Part of a small language model's weights.
Size: width 448, 14 heads of 32 (2 for keys and values), MLP 1216 SwiGLU, vocabulary 8192, 26.2M parameters.
MLP neurons of a small language model. Each row is named by its layer, matrix (gate and up: input weights) and neuron, and shows model dimensions 64-159. Each number is 500 + 40 x the weight over its row's rms, rounded and kept within 0 to 999. Numbers have three digits each. A neuron's up and down rows have the sign that makes its largest values positive.
After each neuron's rows, "fires after" lists the tokens most often just before its 100 highest values on Wikipedia text that the model never trained on; "fires in" lists the words (lower case) most often at its 100 highest values on Wikipedia text that the model never trained on. A number after a token or word is its count.

L3.gate77:445529533554532490497511486456536541485475620489559483489408495508487578470462432481522469539566497474525533482524461495462482447504504562440431516429544489467498471463475499526436514558453496478514512533489503489527483498574553497489484455568545583549483461481536494554510493449495431536
L3.up77:574536576443558494535525424439499480437488522449511423487412540499579529417479442454438549506570478463539489493481446530462510509477539433461447546453587514517442474432397453591449453474491482503486420515445487530479461487465463528445498451555511567542517501540475460530480502464481444498
fires after: "." 56, " (" 6
fires in: "he" 54

L6.gate1179:496457443534532446492507582511498580428473529495514522496530416521409460561433511482483615482492508462505458484583410492537556453446466557435429453560500486501463527484580498441471470583495466462444506550530551519510470460513500485453426480525510501471517494464519473517484496469464460538
L6.up1179:485524554401508538444473487492526511478494484477507499579498498485506459552515525525455504555557538508502460481527562536496445528531428476489561502517500511575472525615486407452537499522526452517526526489522480431487450465530515504427489475434538456537499469541561500506479527479463480492
fires after: " is" 25, " was" 20, " the" 10, " of" 6, " became" 6
fires in: "the" 81, "main" 5

L6.gate1008:502485482475438465501494486468498502512587481515549504451580494531488564455532485482517508502504449496496481507489446468474462494527503400501481521544588390562514489534495504562440453552411454483517494469534557457478564447494510493513472455471508526527477457523532489524469534505527477607
L6.up1008:535469438454496494579466557535483535510553470548479566539480495499438541407509477490428429512537521513500488405508472609495429430503498480483522538467533536481539508508531523471437518486517535513510541498505509484518461561535477460520537537475520555479495533559508513510507512512529456564
fires after: "," 42, "." 24, " and" 4
fires in: "he" 35, "000" 17, "she" 17, "500" 6, "million" 6, "was" 5

L6.gate507:529463544452547540481434526431508521433537476499528508482480540571541540532530512488521467449414563524506493433524477529576527531556501533449452497442464510471501543531522468420530458505445482516501571477469511475454500457505566518489398503512508531482562497555489489470564465438517450449
L6.up507:486495546535440545481547551405551554441578488501531475482465459482494562482434509477421503507482530531492457419543507501566518537414529512397499438542473454543459498482478472434455473543428504525483522528471533486503487524483542535529455477521502537504544549535564544461482439381509510539
fires after: " the" 32, " The" 15, "," 13, "." 7, "The" 5
fires in: "first" 32, "only" 12, "a" 11, "the" 6, "last" 5, "another" 5

L3.gate1102:512455506469483473447485539472538463473489504600509564449480486459523570574432465476557495521570495449534503542574526469534509510457535458543541460490477515523497550479516478475410414457539497526486522419510519437486491507507578472483462472493485509490463494468509535396536471519504496455
L3.up1102:488528524458494438488526450527513489509541529531529499435487442482560546535429452449582469524524457514458491522486426426535548523466521525445515436465519537471505463477530418469434498477514446572533557466520567524498486507539547484556445473503415562501553506531458478515530469470499469490
fires after: "." 19, " \"" 17, "\n\n" 16, " (" 14, " $" 11, "\n" 7
fires in: "a" 63, "an" 8, "m" 6, "n" 5

L6.gate856:520519569531498491470526503487549504477511505541499465456492516547552467517458531508562479477486439469487489505515458481561492489473521479470496478492545430517448515600505548512467530510489483468478489529497517584548498509482467472436521458497538501478421533535536570514486583510475560619
L6.up856:532558411521516487546500480535510426541504558476464557495539477487516498467553552427586474438560549561546488437525465415468528481506516541412499500559524452490493527544515524541490532424448497439502416469451471495517480479474454498489597563522434434498501566557446489449490525507438515521
fires after: " of" 20, " to" 13, " on" 12, " into" 7
fires in: "the" 78

L6.gate1113:524481465519536524487553487518531553530514518560536474469622484561484522522483583498475560447475559485509423506567543483534439504497508520511489477521530485460412502491459572525534439498546472516432575494496514511555435495480569452500473486558462467532493410463449517491430528509511488484
L6.up1113:545484467521479483471537478490437441481484547448550522526557469520519535475464507584471558529514427438459536480473485484427475466495488515494429512481539573523498509474496496455521504520580501456540490528517499511525460494502563580503571507488531485574506503576511514363445440538539514519
fires after: " is" 16, " was" 13, " became" 11, " —" 7, " He" 6
fires in: "the" 29, "as" 13, "a" 11, "an" 10, "n" 7, "of" 5

L3.gate1138:468546554508564531453498511497509500486426529483508460508548520488521499459405513464462444505431490450557487553513497402530469438443484478525532578547484369500502548506513505482477527494425520541526444520467508481461481516510578448465487476498554488560573547472481490511445452538478477580
L3.up1138:509502456425521569449533467465526494525533531506478407547475430537551502465472522466484509493478518515498478494474517485509465480479567534496525536400490424511492536529489451469541480442487486517533562474479481529501453516486597546497438446492493494516476467451457462488480511486446499505
fires after: "–" 75, " |" 14, " (" 4
fires in: "0" 67, "1" 7, "2" 6, "6" 6, "4" 4

L6.gate188:428461582488528433447471473403571528541491546529408517491517513501510501410509479531432500527470495487528462518565551536480593503458568502468495504499516479570465496510456463573422519539478475532541585486462491465555514524489567450451500538535564489518543441455535481565547477594502482507
L6.up188:496554505529533508556525572485452527580522511442511481534429472506582526466449497475474473482559508578422573446443389473538486543511431507504467504499355523498521562467534449442442404511463499471461588453490529470523520505528471522480501496484505533507522482483522509546529485559560498485
fires after: "," 69, "." 23, ";" 5
fires in: "he" 19, "and" 13, "but" 13, "they" 12, "who" 9, "however" 9

L3.gate471:486469489480515464515507507443515468506533489487543449514539554498476509499444463572539525531571474469513524554549454434471408485425607467554574456520502498500532523517513596450517496496551540553509452515506567439549511473415533452541477515463505460569461529446509536488532547447538498541
L3.up471:540563440568507542455548441517481487459494513525457509402536459459484528512575536500468500441490494544561472533521473511521533537520498549528462511469513478492439473499514545510516446496576466582493416459540504481501447522528548458538430543474490583442506514553519502528508552459419500515
fires after: "–" 54, "/" 7, "S" 4, " (" 4, "." 4
fires in: "0" 70, "a" 8

L6.gate1094:525559510464428513551524483493573504559488531538545490557497500480512504498532497520528472502481497539387556533475563524504535430449597526490494550459519517452495482492458469455532547511459547500538539488442454481534451521472531484498496441523468553481489577474446406527483480477553553520
L6.up1094:481476561551458500498451551487531607465562465525419482409445497549425547504566501487482453519435497464551433502527436456467453480473515553485526531510495495459524497461501499439512487493532500546423611480553460472507538431517468571542476473471454526520501511484561450447539462557469506427
fires after: "\n\n" 43, "." 36, "\n" 9, "=" 5
fires in: "in" 46, "on" 25

L6.gate887:447558522497509541520494540456538503536462484517492509534480457530435545456541530458555469420605476490519505508499484567522531444459461448476536529445534521433506453501540497495554552538508485485409455532465524509547435480484527452473531421568455462516502431517568539487482475562475516535
L6.up887:535600585453555532494472503562531533524444495519510529521454496509532499444504584529474531513546555464501517512581532488479515486458443488500532534501525546423517521475546442470508525475476491524567418567457496477562493452480541485472552542499468478524523509478615527457417516477510471498
fires after: " as" 48, " was" 14, " became" 8, " also" 6, " is" 4
fires in: "a" 69, "an" 18

L3.gate117:443509508470455546507497494532538520471482527550508544464536470494513528496554534495482490486545475508432465511482555537516456455477512453476568472539607553467485487550519559469501478502524452487458527486479442561470465473455499469498533557471476509452437490518486457494510603438541496511
L3.up117:479419538458570542533529472510483534481457596517498521434472462455578501487628506485463475507497473558461481589491506575499462446517458490454548468540549484539481538482524480536464525459499534474496513565471525513439485498492464455491522509479518483523484498482513482518572497486560532507
fires after: "." 33, "\n\n" 8, " moved" 7, ":" 4, ";" 4
fires in: "at" 41, "in" 11, "to" 10, "atomic" 6, "attended" 5

L3.gate724:483457495542505541539484507501472479379447541435507548435514505504497458447496487514519557499519540524531555558520484493492495508453477494455485490597467422498504528500455431449476508562496533546509494460514482438435475433449516554507523507493533483464562476470486503533557538475490429507
L3.up724:528342515489530499470461510499504455438542513482478481486497456480494552442513538490504532459479491479513483462484490583504474489533519481463464519522479522515584497460515453513508505524489485532543505476519512498518501491519564483469443515474529483524466468485483549456564528518477509493
fires after: "'" 88
fires in: "s" 91, "its" 4

L3.gate597:571519461459525526473511488540504544520522497467465560447442475453417460547501486531465436497508466531431494566466460538525504489465575426534524499491494467455529601574472461505492574504473529501548475417537473468485523532483516502449450481494515517483586552596531477555521438492406463432
L3.up597:534513489528474493488510502516517507514524483436472470399552519526548510505487506493514506516579426600507552459486575481482588503440512488457518519515495583507531560453489482501498485463498499379488537559545574536480503600499565481483516517458475527469492477568545537515505523518451526446
fires after: "|" 88
fires in: "4" 13, "5" 9, "8" 9, "6" 8, "7" 7, "3" 7

L6.gate981:479536537484505512538543543476512534389523541429486579567446504486509526487534559526507477496526464500518523524490583539535546538419502485554456483516510494494546544516538457476563519518520419476498455505482460558543475531538525549519531453555463486529490528548580508490509548486513459494
L6.up981:535459430521522446592503538501506517519524508488413507489426527534512514467507485549516468514503512528492482523465480487508455596415497523530527497468504523485520468529431465483565522496524424476541421482491488451507532529491472623518518523494422491503464525521490540574529498481441494467
fires after: " the" 47, " of" 21, " that" 5, " throughout" 4
fires in: "the" 31, "that" 8, "year" 5, "album" 5, "game" 5, "club" 5

L3.gate506:547452434416546473530526527470520563466456487495496496479491511493506500592501525502494601537483504474471481528564458565525581487516481574521572498493578546504462467457490515523532498453454510526535489520445539509503519482509460520563482511430533527466511511512500456494529497518518421513
L3.up506:501448486485559481519476495476501576478456457492465493473468531429572584514526577473494485550450459514461531532530476511520473527494462437534658498530449513498528497553472497422561545498531529555555548469519538475498468442541515538508514473487481431505481522472486514512474480487551520505
fires after: " (" 27, " \"" 15, "\n\n" 13, "." 7, "\n" 5, "—" 4
fires in: "a" 26, "an" 10, "most" 9, "some" 6, "to" 6, "in" 4

L3.gate1148:523486558496541444464506476477485481462554626542485491532522510465504404549498536494501448476537460546528498497510502537437468471489546564500468508380450502478494549519540503501508405471487497483416526488482508521527484521432530497491442524578567514451492516449417461565505493520492476498
L3.up1148:462525437507493422506512544499470475493490586535541513420528517530546490499501492523523484441523477543538474490520524496478549513488540602526503468356450442528418556524529509528484422478479480473456532520566542456535531514455533508507442510500528577501482485469472445563462524533544491518
fires after: "–" 27, "-" 20, " -" 19, "ğ" 4
fires in: "1" 28, "0" 22, "2" 12, "3" 8, "4" 6

L3.gate279:481456502507526505534500540537473501481429471518543488505498587518484488463514422495425448541572495502500512486425528480455471496451503460539473531560458459489511527506473497471521543467484548429539445488572530457484503525561522550468469477492521469543514482446435515493512499476514517482
L3.up279:478494496539465499491578464460464505483538543524514529446534575475510529361460514500475440443528502554477458512532517475487552458491497485448478518475440554586453529479443470488531505483501496523479538499544537514497492519468630500473461462550557479514444435533468497453454468547520488494
fires after: " |" 44, "-" 21, ":" 9, "–" 7
fires in: "0" 68, "2009" 4, "2007" 4

L6.gate1087:492470516526483528544494460414549479595494521445477542419563524519565514471594496511504552463485477563571546555527422539491509454510507466495492529539500451564559459566579508492459517511473482449476443508512532520533500539442556538454497577574469554544499433551446420473439451422524463551
L6.up1087:478424469523517436545508421557481467464523544532519532518508495475555475550515456567459525392512506524514447454434548516547454486461478490527429516478544468565465498527589531477431463572526446498453500535541471525527485533437533546556486441540427520498494512484577517524492455433533552472
fires after: " at" 38, " under" 12, "'" 5, " by" 5, " the" 4
fires in: "the" 65, "of" 6, "s" 5

L3.gate42:424506444467499512513453531453519527472488543444524572494485521470534464476517458532518500482500469584486462574574531480504521443528505455502564429443522531555444517521512430498474479493446545512508590475493506483532522571516489467497525511436505557532419521446579507483566526477442507564
L3.up42:450511556459517504459512506535516507459500535458517465496508459475509543439508498498492436496494530508459507509462452446472496517496583472497446556495611508523463476548508479433496501560468511477554471478417537518529452543512472459476467490397482500502483503486497489467531519515518480535
fires after: "." 29, " \"" 9, " (" 9, "\n\n" 8, " |" 6, "(" 6
fires in: "she" 35, "i" 9, "he" 6, "s" 6, "sheikh" 5

L6.gate522:512513507450475533533520503506449487525442510562531473530527524579525461531506448528465510450473563542480523487477541487600514531473464540508499535567470582475508497428509523568519549536485514508552488558517484531493503484495454454519517496456548488466490473561490475478500437492493463514
L6.up522:528540537509491487517449534503477500523492484482490485514471508453536490524449476509495431482467457517598466438568469533603457453492469507545471476486590554387497484342498437513477545471564490477505477426452513429552572488470471511508477491563521460496549416497463581543485487515517490481
fires after: " as" 32, " is" 31, "," 17
fires in: "a" 64, "an" 25, "reservoir" 4

L3.gate663:470475437449429485647519456497503509577525545522527500469508558498504497470585485504494526601500489502498471484423512487515539449507498531464523487500438516461508550467539554450615497477485471479503475525496554489482517507451439528550457501506384528507436492496490516493520523563452467481
L3.up663:489525566476491496570477474565462485455469500546432438521494541483507536472463493594430500498513436491504494470484519520493570532482496486532523491552492495462542529544498490451580536434566446508454487465545419480390446547535441501482514545451445515517487410473444501496427438523529438536
fires after: "." 47, "\n\n" 27, "\n" 6, " (" 5
fires in: "in" 92

L3.gate1197:470477484461511579474522462533540539566475494516530490499489573506518437517497441498438495513484495455467497460446514492449512514488526510485500438481451471414513581465513575509562468505549587541519509443494474503501536470493473479498521519556479542480503497494518502453478438518479543454
L3.up1197:438469453477390548466484474577488466545494481500500490438513494512527426536559535442438512524474422485505527471480490534433520511462542520486448487470451435526452556453496534534517509490497574564534542524528452443458496507420487428490520500553492523481456532535484486535504409505537612426
fires after: "." 38, "\n\n" 16, "," 9, "\n" 7
fires in: "after" 70, "following" 16, "before" 6

L6.gate158:442455471526494498501531568460477514437543410542500453505501451507556464645561527493440582486436542441526483518472452498548444476564465464523508469547484497421438489534459463532520505575539546517523419572489434522501487534493529498455500475478507489514504500511444484492515506464478430532
L6.up158:480447499531500474522494531413445436484430462466489433491498521563533559522521440457531527504516508524516490589517575471537447437491507512445514416485491475504451508466474457452502463602483484494530524483506451451498465483487474479494466477547490508494438523435494529463515479464488475520
fires after: "'" 52, " for" 9, " was" 7, " is" 5, " in" 4
fires in: "s" 54, "the" 18, "their" 8, "his" 7, "its" 5

L3.gate347:479480441459548492547473523542537461514512511481471535560534479480625510471540492564457452504530468528524413504407597467463531594428483526499470506504558529550456436496500556523517491499469485599502494509507505477490470483506503524528464510484477491428458552475598498523478519550521485475
L3.up347:457482416518472516527549526478496457477607454535501493574570550528460503469510526520461458503537478530511473505482503478470468555519515481541511496519535498513445452493521467475438571455499479552494504519571534491440481358546553473528473472463473484475477515530517537417475533491561609478
fires after: " the" 62, " The" 13, "The" 7
fires in: "film" 14, "game" 12, "it" 12, "country" 9, "series" 8

L6.gate681:545499450428537579550476501464493524492424514528526489551499461563556481526473529527567515521564491465522555509498488494497508557455499557483536548509553550481566526463483449458476466446490499409495501514495507488470495478508449480470497539506510573519539492482442523532508481500555508529
L6.up681:425536464555527450546537479429479562505551466444541481556477491480478523488443449484401563506506520440547466485488462515542446481542419449409503464444509547507427428484473536456509437473524584565476403517467454517505494532514594494514467493486514458440566546497504452445563467488465516397
fires after: " as" 58, " Be" 4
fires in: "a" 54, "an" 14, "was" 6, "is" 5, "bear" 4

L3.gate530:467564402500508430498476468465439509499526556470497548476539459445552488520534505510544439540471481590464505488514489468473532478513486482482588455534495550471487553437549530454564485504469493470457463490526411500521560498449586516518480449536566482454546433499487501456558550510442527475
L3.up530:515552503525529486555485507562534533483633433542560482558488520507486523488554491504479503443458487452509506523453510540557499428529460455452498564530573453595535533484501516474464564461473538513509523524461526496463422476478466467470475533502498536532543492492552484512469514440555421483
fires after: "|" 49, "=" 20, " See" 4, "\n\n" 4
fires in: "history" 16, "party" 14, "4" 9, "also" 7, "6" 5, "5" 5